MLP neurons of a small language model. Each row is named by its layer, matrix (gate and up: input weights) and neuron, and shows model dimensions 400-495. Each number is 200 + 30 x the weight over its row's rms, rounded and kept within 0 to 999. A neuron's up and down rows have the sign that makes its largest values positive.
Before each neuron's rows, "fires in" lists the words (lower case) most often at its 100 highest values on Wikipedia text that the model never trained on.

fires in: "have", "has", "had", "can", "will", "that"
L7.gate101,249,199,224,216,245,211,182,161,226,160,171,112,213,157,109,167,242,273,249,186,203,237,188,229,186,189,196,191,212,244,263,192,169,243,175,137,205,215,179,203,195,173,203,188,198,206,197,217,195,249,202,269,191,253,174,220,212,205,143,173,204,164,225,171,184,231,248,191,219,164,208,195,207,209,252,210,227,186,144,188,195,217,250,224,252,195,166,225,224,243,214,153,239,217,203,183
L7.up101,255,235,232,192,228,158,206,165,253,173,212,189,182,252,157,232,216,195,237,162,208,227,167,228,206,270,192,118,184,180,199,228,193,163,236,159,204,207,172,203,196,145,243,159,227,176,198,136,180,215,187,255,235,162,227,201,247,180,206,185,223,165,208,195,185,240,198,209,246,157,225,195,218,186,218,250,260,197,234,199,202,179,180,185,222,246,200,152,175,232,184,181,191,195,246,167

fires in: "school", "class", "youth", "family", "student", "girls"
L3.gate406,172,195,192,230,204,162,202,222,209,240,163,230,228,208,194,219,176,170,173,204,192,245,192,232,187,213,201,183,185,198,188,185,155,144,195,216,229,170,237,199,190,184,154,181,190,212,176,197,170,161,246,154,194,212,250,213,217,236,153,204,210,170,213,173,219,210,231,210,225,153,199,259,248,227,183,204,227,233,235,207,177,145,223,183,152,188,246,174,168,184,203,230,205,171,229,141
L3.up406,179,206,152,211,185,191,204,225,184,180,222,235,177,166,205,194,145,232,253,171,172,187,194,175,191,203,184,183,170,193,184,178,187,141,236,196,248,190,188,211,207,187,143,179,237,162,254,198,168,234,219,144,183,171,218,134,265,208,197,189,177,206,206,159,178,184,177,196,240,166,199,174,192,221,201,173,192,159,266,168,179,213,228,144,160,230,241,211,186,204,160,188,140,257,208,222

fires in: "it", "there"
L7.gate734,166,152,191,167,196,244,221,184,152,204,198,186,146,227,167,209,223,166,192,213,217,214,171,199,176,158,222,189,175,184,184,209,192,189,150,161,249,188,208,216,218,187,201,236,161,166,225,217,193,169,159,199,207,191,168,244,194,217,188,161,237,211,173,173,177,222,151,206,117,187,212,225,189,263,235,221,206,179,201,199,224,187,222,219,244,222,219,214,194,153,141,200,199,226,171,214
L7.up734,217,155,235,202,209,195,218,242,203,162,174,197,161,262,136,209,190,212,195,206,195,216,214,181,218,198,188,220,144,151,205,178,204,225,223,193,178,237,210,207,173,143,218,199,219,194,198,224,179,230,162,184,190,174,209,168,178,215,191,203,215,158,201,176,162,227,203,185,190,242,291,187,195,173,235,223,256,187,162,183,154,157,222,204,185,223,222,192,179,178,177,184,199,211,204,180

fires in: "for", "4", "and", "it", "5"
L7.gate789,156,214,146,197,217,241,224,206,194,225,205,201,199,174,165,265,199,208,173,165,212,178,209,189,171,180,182,196,190,203,202,168,205,229,215,209,196,160,211,166,234,193,170,215,167,232,205,198,183,201,204,212,148,236,247,189,143,221,211,250,238,209,226,220,177,175,219,246,184,192,172,208,202,186,192,251,160,192,196,182,226,244,239,244,195,250,188,252,182,178,162,193,206,193,180,152
L7.up789,206,181,219,211,210,203,243,226,278,218,160,238,197,137,222,231,209,179,202,246,237,179,176,234,196,165,199,256,208,194,187,220,229,201,171,212,175,242,207,185,173,163,154,232,201,210,231,162,229,255,167,165,186,167,215,215,240,175,189,241,213,145,183,186,179,264,293,245,158,162,278,144,211,170,198,236,255,229,162,216,186,239,173,158,181,229,217,236,241,217,132,166,191,199,230,193

fires in: "from", "after"
L5.gate1495,141,180,203,152,221,211,211,206,241,197,208,147,192,272,201,219,211,191,209,223,232,174,213,206,181,158,185,177,184,156,172,191,152,197,236,201,203,215,233,247,208,208,195,156,222,242,195,166,195,223,124,218,217,165,182,262,222,258,179,209,175,122,191,210,121,141,181,216,240,170,234,214,184,235,217,241,213,195,237,178,217,173,206,161,205,217,204,275,210,193,238,204,151,183,173,189
L5.up1495,157,148,212,188,203,197,156,200,194,207,163,238,114,238,240,217,146,233,192,144,93,147,172,200,226,171,192,171,222,200,170,190,232,172,218,182,175,179,175,200,164,174,167,253,201,228,235,192,202,171,192,209,200,206,168,225,179,234,219,133,199,175,140,207,230,206,190,163,204,184,218,201,168,196,195,229,193,184,218,171,170,214,184,215,223,179,231,189,206,239,203,216,173,186,254,242

fires in: "she", "her", "shelton", "herminie"
L3.gate1128,216,189,153,153,191,239,205,196,168,197,181,187,163,150,227,218,229,205,188,192,217,211,163,183,189,195,174,196,203,228,187,194,179,123,228,148,171,196,222,204,224,203,232,207,240,162,216,199,205,252,202,182,197,195,150,206,200,218,180,233,188,190,209,199,128,168,211,217,216,154,246,207,239,170,155,189,246,236,227,217,189,189,180,194,209,254,203,167,183,213,208,223,233,181,179,259
L3.up1128,262,177,203,187,217,187,174,201,183,226,157,217,191,167,143,253,150,180,176,219,141,198,183,178,228,182,164,186,171,208,222,263,234,219,206,194,238,204,230,199,187,195,207,169,211,204,187,239,229,195,209,198,203,194,185,212,174,208,203,223,224,213,192,187,176,209,209,196,239,206,267,197,189,240,227,208,233,204,179,227,222,214,202,216,242,198,238,172,207,243,205,179,175,206,183,189

fires in: "can", "candi"
L3.gate724,188,197,225,163,284,220,169,188,235,144,215,178,225,261,179,172,136,199,210,231,169,226,175,214,166,175,209,192,266,217,181,168,150,190,197,221,182,220,163,191,198,199,249,206,223,199,238,204,154,195,247,203,180,210,214,254,203,181,214,210,210,157,259,219,234,215,160,214,236,214,187,162,162,215,247,227,225,220,188,188,162,152,155,200,205,224,229,227,201,211,247,168,185,216,206,167
L3.up724,214,165,257,206,229,205,204,194,222,196,234,168,190,225,177,149,146,205,204,234,193,224,155,192,244,183,210,216,176,180,156,193,239,210,203,188,175,175,215,223,213,189,229,205,240,175,204,240,147,227,197,205,206,209,225,215,219,196,232,173,203,190,227,231,203,139,163,200,234,230,208,201,210,190,206,187,254,256,220,243,185,205,184,167,226,226,197,215,168,212,224,169,193,194,271,243

fires in: "election", "political", "party", "politics", "vote", "campaign"
L3.gate1022,157,226,304,247,206,146,201,214,219,175,229,188,277,226,287,161,163,213,213,245,212,230,221,222,183,177,163,162,173,170,228,206,178,278,194,186,185,237,171,216,211,177,231,180,169,157,185,207,199,201,227,185,245,256,192,225,134,211,246,181,183,215,219,220,229,243,212,177,220,184,211,176,248,282,202,185,191,206,160,162,184,230,284,247,190,236,191,206,168,183,173,204,167,249,166,207
L3.up1022,191,197,192,192,125,196,187,167,186,195,218,207,209,216,220,223,189,156,189,193,186,217,224,196,184,161,181,185,161,258,247,184,205,195,221,218,184,178,217,205,199,164,220,169,196,226,249,214,173,195,151,185,202,177,264,156,203,205,179,208,191,161,217,193,192,206,186,157,238,238,205,160,274,192,194,195,213,199,183,242,213,171,177,220,174,264,232,219,144,246,162,198,243,211,168,169

fires in: "episode", "isbn", "article", "round", "reviews"
L3.gate561,209,256,199,149,185,218,212,193,186,205,166,214,182,178,191,233,198,192,197,178,191,163,180,155,223,130,184,177,212,179,194,193,216,258,224,204,185,219,172,247,176,205,155,186,192,208,209,158,232,216,179,191,186,191,217,230,224,165,225,263,185,153,201,149,203,165,184,206,230,235,196,205,172,220,176,210,200,171,203,216,190,239,199,159,198,180,214,197,242,243,180,278,191,227,193,193
L3.up561,204,225,279,237,211,198,196,159,183,189,236,159,198,234,176,178,187,231,215,191,197,194,223,170,248,201,241,220,213,107,219,205,183,201,206,178,215,155,188,196,279,207,190,177,191,209,195,237,279,169,153,225,220,148,140,210,169,201,216,166,213,196,200,213,241,213,219,199,192,210,228,187,200,251,231,227,236,251,184,246,228,224,212,249,227,179,214,191,187,226,153,208,194,164,188,202

fires in: "after", "following", "international", "order"
L3.gate995,223,202,183,224,231,194,180,217,233,207,177,172,222,203,156,187,189,187,217,192,220,167,286,279,154,200,189,196,205,210,197,149,192,185,196,162,212,208,174,250,194,176,237,195,179,206,160,179,181,211,190,170,218,214,200,285,166,217,206,256,204,218,228,201,153,177,174,244,172,234,212,219,245,168,217,250,180,211,202,220,194,175,186,142,186,201,122,278,187,173,178,176,172,200,193,187
L3.up995,254,248,179,199,236,197,184,227,199,202,216,233,185,179,253,202,203,215,216,223,210,210,175,218,230,258,198,173,207,232,200,187,197,174,251,172,219,176,204,198,179,219,164,276,230,159,196,188,234,176,264,210,190,121,157,226,183,172,209,204,172,194,224,182,212,225,215,208,184,237,202,188,199,170,236,177,230,206,198,154,206,211,234,201,171,198,147,193,181,211,212,228,240,198,232,220

fires in: "by", "for", "2025", "population"
L5.gate478,221,224,201,218,214,164,239,263,188,153,168,270,169,250,211,228,227,203,193,199,220,173,192,238,204,169,155,213,170,206,175,188,244,185,170,173,205,171,222,194,220,208,210,195,147,250,271,193,244,220,181,214,200,196,186,177,223,164,247,197,233,176,189,155,183,226,204,212,245,177,188,230,214,253,224,261,218,213,180,180,210,177,248,199,192,195,219,235,191,210,177,199,166,164,178,184
L5.up478,220,210,225,218,204,185,172,282,173,217,198,180,186,183,211,189,194,186,144,241,186,187,230,220,185,223,199,216,219,256,164,158,230,175,243,203,177,245,180,201,181,193,204,194,152,217,228,218,196,174,167,173,152,220,227,234,191,146,207,165,198,202,209,154,245,184,199,189,237,164,156,167,192,209,197,191,189,234,206,132,190,218,179,218,220,186,248,168,255,244,212,199,183,183,166,209

fires in: "he", "she", "career", "it"
L7.gate1387,186,192,287,213,226,186,170,194,167,172,148,255,178,233,183,168,177,189,209,199,227,178,206,256,179,133,175,202,242,179,168,241,240,187,214,177,176,132,202,186,198,195,239,254,194,215,214,179,213,163,202,196,164,168,200,185,222,206,175,202,188,180,197,216,227,221,182,204,208,219,227,143,210,232,175,226,221,179,158,229,165,218,226,232,168,225,199,177,236,205,216,227,195,176,208,227
L7.up1387,238,169,196,211,184,212,218,223,177,254,212,206,193,166,217,192,175,255,199,221,200,157,197,133,232,254,208,218,169,178,231,209,160,161,166,175,185,238,234,234,180,228,189,173,211,172,193,222,171,221,136,163,184,205,205,200,152,232,195,171,229,156,214,172,182,174,184,166,165,183,194,168,205,207,236,161,214,165,163,181,237,261,187,168,179,229,187,235,155,246,196,213,187,230,268,234

fires in: "on", "during", "at", "throughout"
L3.gate1499,215,179,195,214,269,204,146,219,218,231,217,217,223,159,197,194,174,163,159,218,197,180,242,184,170,216,205,211,269,244,180,163,206,203,181,205,214,182,199,245,224,231,202,202,189,202,235,194,197,201,166,198,203,161,236,204,181,196,206,248,187,192,207,244,234,276,241,233,198,191,230,235,237,152,184,187,252,221,179,199,157,167,205,245,234,211,201,179,157,145,209,199,197,195,185,187
L3.up1499,218,202,182,191,237,232,174,233,196,241,227,220,172,163,149,186,167,181,227,215,243,150,229,211,210,219,267,210,183,191,206,147,178,234,206,184,193,246,159,196,194,179,189,238,191,186,215,229,159,210,137,204,210,157,209,216,187,258,206,158,192,201,184,218,210,213,246,151,225,188,229,257,172,182,221,177,183,231,211,220,203,152,176,166,142,190,205,200,161,142,235,219,188,220,167,166

fires in: "other", "all", "others"
L5.gate1588,211,182,226,221,243,179,177,195,165,204,202,156,202,135,250,205,201,172,202,228,193,210,170,202,212,145,215,245,194,194,209,208,182,204,165,144,192,170,207,182,239,200,222,175,180,181,254,195,177,232,211,244,201,182,210,191,221,217,203,260,201,192,244,217,216,188,176,213,250,172,236,235,219,241,190,194,112,208,251,155,192,168,184,208,182,215,193,243,183,208,236,127,203,199,246,212
L5.up1588,207,211,205,218,179,177,183,204,205,209,237,186,201,164,194,214,174,214,226,242,229,208,176,223,207,163,217,161,181,143,187,287,177,192,138,183,165,173,189,235,237,227,208,287,183,192,264,193,193,195,150,223,225,189,217,170,234,253,155,211,188,219,189,217,233,197,187,166,192,229,205,207,182,247,180,232,153,187,187,187,210,206,170,166,181,231,211,231,155,212,170,159,217,190,194,204

fires in: "love", "album", "single", "time"
L7.gate1683,190,213,169,154,185,200,193,180,210,219,137,171,227,179,261,258,168,180,160,173,144,176,219,249,196,168,145,149,201,226,249,175,182,167,195,225,163,170,182,239,183,119,183,237,231,209,229,206,181,235,260,240,197,153,202,154,182,211,189,204,238,242,194,216,178,182,203,226,182,187,216,226,189,210,193,253,190,210,197,244,143,160,194,238,156,200,193,224,222,189,219,187,202,236,201,166
L7.up1683,228,144,178,211,164,217,147,211,212,230,201,188,221,129,141,192,204,194,177,222,189,186,273,191,156,189,167,211,205,242,152,236,236,185,172,243,217,196,152,289,174,185,219,225,230,213,170,183,182,183,180,161,216,185,208,204,191,223,228,187,220,198,249,235,173,204,185,221,210,151,207,187,240,175,189,188,230,213,230,234,186,195,188,180,242,215,225,198,223,181,235,182,161,214,167,241

fires in: "usa", "eng", "states", "england", "us", "canada"
L3.gate1774,194,229,170,156,219,222,176,186,153,231,218,237,186,249,243,242,242,138,199,211,186,195,233,191,152,107,194,190,194,254,170,243,180,149,190,223,187,229,211,225,172,192,214,191,164,162,198,134,207,179,179,212,183,184,143,201,163,199,239,206,212,203,203,205,243,162,192,247,178,234,130,225,180,192,195,227,199,165,182,157,140,242,215,205,245,211,180,159,155,175,253,165,161,222,226,224
L3.up1774,174,195,215,249,194,199,168,211,225,261,234,249,159,254,235,259,231,236,223,222,207,208,147,265,159,211,168,187,181,178,192,201,233,170,157,148,211,204,183,228,176,224,225,199,160,202,189,196,182,170,187,123,207,219,189,192,206,204,198,217,181,176,192,212,204,194,220,182,222,187,183,202,199,158,224,225,194,159,181,229,201,261,219,214,183,192,221,156,158,177,225,177,209,203,260,214

fires in: "well", "they", "she", "he", "here"
L3.gate39,239,205,279,229,244,220,207,204,179,167,161,242,236,259,194,194,181,180,231,204,162,186,206,237,179,226,180,195,190,200,226,253,199,246,220,121,158,143,229,190,232,240,226,237,196,189,173,180,223,225,216,186,176,226,235,242,192,188,170,216,194,214,152,220,215,269,193,211,260,179,188,184,220,249,218,210,214,178,193,212,171,239,174,231,174,240,176,246,157,170,193,215,158,195,251,197
L3.up39,213,172,237,249,275,216,185,183,134,179,172,191,181,194,123,201,177,159,217,238,218,183,254,266,241,220,238,192,136,218,204,218,217,190,220,233,180,170,205,247,181,206,219,202,252,232,230,232,217,181,203,183,187,207,212,229,217,272,142,200,175,191,210,176,214,214,236,204,219,177,237,239,279,179,212,161,172,253,220,200,207,197,182,206,184,210,197,228,212,184,230,196,181,230,205,223

fires in: "election", "politician", "political", "parliament", "republican", "politics"
L3.gate165,196,239,208,160,246,206,219,175,201,213,226,236,222,228,224,179,167,199,259,183,194,206,204,199,184,164,235,235,187,191,187,195,183,258,102,200,204,249,175,208,184,132,253,208,233,244,237,230,179,215,231,210,193,239,235,178,167,224,158,194,211,185,230,164,218,221,211,198,217,239,236,163,175,278,160,145,236,185,186,229,222,165,212,222,218,140,175,254,147,202,260,235,241,217,218,116
L3.up165,225,255,194,219,199,199,215,186,195,167,200,232,185,211,266,185,175,153,208,194,193,169,214,224,208,175,128,180,151,192,209,211,177,185,166,176,163,213,164,214,228,179,258,169,204,202,215,221,188,147,187,223,176,260,269,192,141,239,172,213,201,189,257,175,178,203,201,181,207,220,162,186,265,246,227,168,196,210,208,175,141,246,196,227,194,202,201,179,211,186,198,251,204,237,155,153

fires in: "were", "all", "been", "are", "included"
L3.gate1177,179,163,179,179,157,204,185,167,156,195,220,200,183,187,226,221,190,198,180,220,235,150,203,228,200,190,223,183,153,240,156,197,189,186,194,204,226,248,134,176,146,228,240,170,180,198,249,148,124,198,187,209,241,198,172,194,218,248,174,206,180,183,174,250,182,206,217,163,172,211,200,234,202,136,193,211,258,219,176,194,181,187,194,233,250,166,239,196,207,178,204,166,234,209,258,171
L3.up1177,217,194,197,204,198,236,229,179,253,169,220,219,229,149,161,163,187,188,199,239,167,180,241,148,183,181,164,229,247,216,227,223,249,222,186,182,199,168,249,190,252,121,188,172,196,224,217,196,213,234,164,265,213,176,202,201,242,207,186,211,239,203,201,182,212,229,193,154,181,224,204,173,233,237,188,206,168,250,180,204,245,164,258,232,208,215,189,180,211,268,159,199,215,189,233,216

fires in: "some", "this", "late", "other"
L3.gate673,193,231,182,234,152,192,203,212,104,169,212,207,226,225,230,223,175,198,218,211,175,200,193,191,158,236,196,158,170,240,224,249,196,166,127,190,252,212,184,238,219,228,208,192,203,180,197,166,187,247,205,202,185,151,219,212,154,204,189,228,139,183,231,228,245,223,179,140,224,195,219,196,216,260,204,222,217,205,192,179,148,200,218,242,181,222,219,227,160,172,243,215,255,241,232,262
L3.up673,155,190,225,252,170,241,203,202,179,204,248,154,186,195,182,196,188,209,208,269,154,227,184,206,177,222,244,185,148,215,186,238,232,215,157,177,209,242,172,236,127,231,193,210,164,156,185,191,200,252,204,192,232,187,189,156,183,197,175,183,177,211,270,208,216,235,208,159,189,209,202,185,246,256,226,263,159,202,144,179,167,153,207,194,224,208,202,145,189,174,226,201,181,204,225,227

fires in: "production", "construction", "made", "development", "office", "produced"
L3.gate228,240,229,211,228,250,236,180,188,221,147,184,228,191,189,216,209,262,171,235,174,236,165,200,224,233,143,212,224,203,202,232,194,207,198,174,191,206,188,259,207,210,196,123,218,219,162,227,179,202,261,141,225,192,236,189,204,170,226,196,148,201,220,182,242,202,241,238,226,246,222,148,207,214,175,196,201,191,199,178,228,197,215,225,179,239,184,117,175,211,163,209,151,178,195,179,211
L3.up228,248,207,271,218,186,206,272,176,241,169,179,166,205,159,176,168,241,211,190,233,186,169,171,276,217,197,223,143,168,178,206,165,172,240,260,204,149,244,209,198,206,219,157,202,212,188,182,171,233,213,129,166,153,219,214,199,155,201,173,227,176,201,254,201,188,193,237,265,248,208,194,169,202,247,195,211,211,200,147,182,201,190,210,221,200,200,145,184,148,182,259,178,187,187,204,207

fires in: "usa", "bra", "eng", "italy", "brazil", "alg"
L3.gate391,261,185,177,206,179,135,209,175,203,178,202,236,198,195,144,173,266,150,192,204,194,202,229,229,185,181,190,213,207,170,150,214,165,179,167,178,253,217,180,214,153,262,233,189,135,175,219,222,226,175,181,162,181,132,208,184,194,174,223,229,273,147,269,180,198,226,207,219,203,166,193,214,180,174,207,199,227,172,243,221,192,264,185,223,218,193,165,170,155,187,225,183,202,192,248,234
L3.up391,230,151,190,263,199,145,207,194,182,163,170,218,208,171,171,185,257,186,196,187,195,175,261,254,211,180,220,249,194,172,151,191,154,186,173,198,232,202,159,206,176,253,258,199,209,191,183,212,229,156,215,148,209,154,206,185,216,195,212,209,239,160,223,227,204,231,184,164,160,198,224,243,214,164,211,177,208,219,246,271,171,225,215,206,175,227,183,178,205,137,223,192,201,217,228,254

fires in: "between", "both", "either"
L3.gate960,191,212,183,236,203,172,136,177,218,193,178,232,166,182,206,194,254,202,198,229,228,224,220,219,191,143,176,236,231,241,233,162,161,197,205,233,256,164,202,208,200,161,165,206,220,196,178,196,176,179,235,179,177,176,185,226,217,181,169,213,158,198,268,168,181,193,235,209,212,191,218,191,168,248,195,192,196,210,199,194,201,235,235,180,217,252,176,152,210,148,182,212,230,246,236,204
L3.up960,193,169,254,239,215,209,170,257,171,172,209,218,180,145,228,224,122,218,215,173,203,152,194,200,162,231,197,172,196,174,156,195,160,232,195,167,205,223,204,226,159,218,245,123,196,134,175,185,177,198,156,190,205,169,181,197,188,195,191,253,180,185,206,147,184,241,200,201,196,230,140,256,192,168,204,206,232,175,210,202,225,223,249,214,147,201,217,196,223,185,202,196,182,224,167,155

fires in: "with", "by"
L5.gate647,170,235,137,261,194,189,204,261,223,158,197,140,202,195,172,182,223,204,191,209,213,214,211,247,223,222,178,151,212,187,222,206,229,201,207,195,145,201,198,185,139,188,253,268,191,214,220,245,224,226,159,226,168,176,174,150,206,190,115,196,176,179,184,182,179,202,176,204,183,181,196,235,158,153,164,261,155,213,214,186,212,199,216,218,168,221,207,230,214,206,186,193,196,212,184,166
L5.up647,178,233,176,204,235,231,254,216,155,204,241,163,210,218,199,144,193,177,216,177,220,192,195,223,183,224,189,165,216,220,183,184,189,229,216,218,169,240,183,186,133,213,235,164,183,221,202,175,244,184,240,166,197,178,195,175,176,210,206,210,200,177,202,175,147,220,218,265,234,180,210,210,209,204,153,227,175,241,152,193,203,173,227,203,262,217,257,218,219,210,228,214,187,209,216,184

fires in: "no", "any", "the", "every", "either"
L3.gate1837,247,245,182,182,218,226,160,186,225,201,195,210,206,186,173,195,179,227,186,139,241,258,205,208,160,244,221,170,184,177,188,184,146,189,209,220,226,204,182,157,216,190,161,198,258,173,198,138,131,228,267,199,175,171,195,175,207,204,196,202,192,148,258,216,186,212,210,177,243,192,212,234,207,193,190,207,178,177,222,152,224,154,158,218,191,229,205,200,202,188,259,245,181,218,263,212
L3.up1837,196,207,185,197,210,193,224,181,216,242,210,197,180,136,241,213,168,201,137,190,204,191,212,241,229,220,165,207,223,258,200,180,220,236,184,234,219,189,217,194,180,212,250,164,211,208,176,169,194,223,168,201,200,195,190,186,173,204,129,239,183,131,235,231,222,233,206,237,166,165,213,219,219,189,230,262,220,221,184,184,203,181,231,125,169,212,227,206,237,240,202,103,194,195,227,231

fires in: "women", "children", "youth", "boys", "young", "girls"
L3.gate58,185,209,171,198,195,224,160,212,200,233,191,242,148,225,189,227,183,194,197,212,223,149,221,183,207,170,183,175,177,200,203,177,217,222,198,202,190,179,235,228,148,202,166,195,158,183,258,160,180,142,217,167,205,203,184,119,233,195,242,173,200,219,263,238,185,170,194,241,191,191,192,138,224,218,195,214,235,257,227,209,241,159,219,238,202,212,214,162,195,254,225,98,187,191,235,245
L3.up58,211,158,155,197,164,183,161,168,173,232,224,209,151,181,165,193,171,242,217,205,249,164,183,166,188,155,179,177,189,175,229,229,174,170,177,176,217,180,216,191,241,180,102,216,138,254,207,175,174,237,156,133,232,192,252,175,173,217,228,189,216,223,216,193,107,182,200,249,210,203,150,207,181,203,221,217,250,209,236,199,251,191,176,167,135,197,244,171,182,185,197,184,196,196,200,216

fires in: "production", "part", "division", "operational", "development", "operations"
L3.gate901,160,211,219,230,231,192,214,251,214,163,192,172,164,189,175,234,158,201,268,205,174,223,213,289,253,187,178,206,230,189,154,159,228,192,168,192,200,195,204,226,228,186,183,228,262,249,192,207,154,259,226,200,187,180,173,205,188,180,186,174,207,257,247,255,220,170,240,231,170,219,170,265,196,196,220,218,179,235,173,156,211,197,205,168,188,259,196,152,197,205,254,176,212,204,169,214
L3.up901,206,170,238,186,165,194,153,219,185,165,168,207,167,132,126,126,192,217,224,212,213,222,199,192,257,187,151,202,188,217,254,144,211,203,232,184,123,182,206,194,188,256,172,212,246,224,296,172,184,262,189,238,201,134,173,227,227,213,209,123,178,150,188,184,255,196,224,196,221,232,190,199,181,191,161,201,200,201,187,194,222,213,206,164,187,180,197,183,203,150,215,148,165,189,225,230

fires in: "to", "from", "raivis"
L5.gate1415,188,263,188,201,204,162,173,175,175,192,168,218,213,232,204,194,195,174,173,200,208,192,202,253,188,170,238,232,217,142,195,206,174,184,207,235,219,210,215,149,188,195,190,207,242,154,144,193,195,208,222,186,228,178,198,232,179,230,186,206,214,152,230,238,159,216,184,221,195,190,196,234,157,192,220,224,196,167,215,195,188,202,202,160,227,252,254,223,193,155,262,182,196,202,166,203
L5.up1415,191,172,191,169,200,172,217,171,195,203,196,203,162,191,162,179,110,209,220,164,172,200,255,205,149,229,234,197,209,235,150,166,220,192,139,169,149,218,152,228,222,245,195,127,235,180,223,258,205,195,177,208,211,187,162,220,171,183,185,201,203,186,182,224,197,198,179,217,200,207,229,222,262,194,245,226,192,149,183,200,174,253,196,234,246,154,286,194,198,185,188,230,227,203,180,233

fires in: "began", "started", "start", "begin", "beginning", "primary"
L3.gate870,186,171,208,219,245,142,199,219,152,183,220,200,228,214,195,229,220,234,199,171,218,198,166,212,226,218,181,246,187,192,149,227,220,116,211,199,178,167,189,189,227,210,221,142,145,209,195,224,160,144,170,253,240,206,226,223,217,233,188,177,199,173,172,227,160,158,238,162,177,208,179,189,217,206,136,201,223,186,179,249,146,159,231,196,224,238,288,163,151,184,210,216,232,200,228,172
L3.up870,201,192,184,226,241,183,165,177,173,148,184,201,226,257,193,232,201,149,196,245,136,180,215,151,215,219,156,284,191,195,207,202,201,228,270,180,175,212,211,208,143,160,207,218,229,172,276,219,202,223,228,188,175,201,187,226,216,172,158,265,211,239,179,173,185,202,242,189,172,243,232,179,198,201,195,177,252,229,253,165,136,107,208,168,190,191,200,176,219,226,184,166,184,187,193,234

fires in: "tv", "european", "pavn", "cba", "pv", "v"
L3.gate477,157,216,269,183,173,183,243,246,196,174,179,192,210,174,174,200,151,201,226,217,184,182,194,206,196,191,243,197,196,195,177,193,162,235,243,231,179,203,146,205,184,267,242,212,164,231,219,247,165,206,176,191,236,201,209,183,177,174,164,230,181,230,214,190,219,235,162,157,207,164,251,223,261,192,189,200,181,185,230,201,190,203,238,235,223,242,199,173,193,232,224,180,193,222,188,196
L3.up477,159,188,216,211,210,195,245,208,203,253,199,181,180,183,186,173,191,216,213,183,188,167,236,182,201,248,156,206,243,182,230,215,187,228,154,182,189,196,213,232,208,210,260,156,238,203,238,220,206,220,206,232,202,204,205,219,207,198,173,157,206,188,181,184,194,243,243,192,181,228,213,211,215,178,169,228,200,225,165,207,181,193,192,196,209,213,213,180,169,247,200,228,199,196,178,224

fires in: "these", "this", "his", "some", "those"
L3.gate543,213,249,237,196,160,182,161,182,158,201,225,191,183,213,199,177,211,248,204,155,237,173,174,202,218,209,164,180,183,157,176,206,189,233,150,166,224,198,211,215,221,242,233,235,234,215,165,214,189,247,209,160,187,195,187,154,175,235,205,171,134,174,220,214,235,260,176,229,212,173,255,117,190,229,208,247,239,200,175,165,174,207,204,196,219,232,201,189,137,158,176,167,237,247,237,187
L3.up543,173,260,245,194,162,156,170,201,191,185,238,239,161,190,215,159,231,217,203,203,232,159,180,182,236,235,196,208,154,168,227,213,177,208,176,162,201,180,201,183,187,207,213,201,240,199,165,225,199,218,186,195,207,164,149,148,152,204,177,195,192,154,232,187,226,257,208,188,187,167,252,187,193,165,240,213,243,201,203,210,179,161,249,169,207,228,222,193,142,166,179,162,223,224,246,187

fires in: "second", "short", "fourth", "third", "sixth", "studio"
L3.gate1520,208,232,168,207,237,216,179,262,253,184,226,152,212,176,157,198,166,167,180,224,187,228,186,188,190,226,229,183,185,194,261,226,193,246,230,270,272,232,224,181,206,238,145,182,241,196,188,196,172,215,261,227,186,192,210,200,220,191,197,212,232,194,174,231,167,228,135,166,187,154,196,210,170,193,216,255,174,207,183,185,198,186,191,159,234,206,238,162,169,158,237,202,145,202,194,202
L3.up1520,251,205,205,199,246,212,215,206,238,218,255,215,233,168,164,219,207,167,194,190,191,179,129,156,181,231,214,218,184,241,215,205,175,218,178,215,207,163,202,213,285,196,210,251,217,208,229,238,201,229,147,187,207,192,226,254,173,215,179,204,190,197,222,164,184,173,130,202,167,162,261,216,226,168,195,147,196,258,178,152,236,211,170,176,195,201,172,199,187,179,171,209,203,187,187,196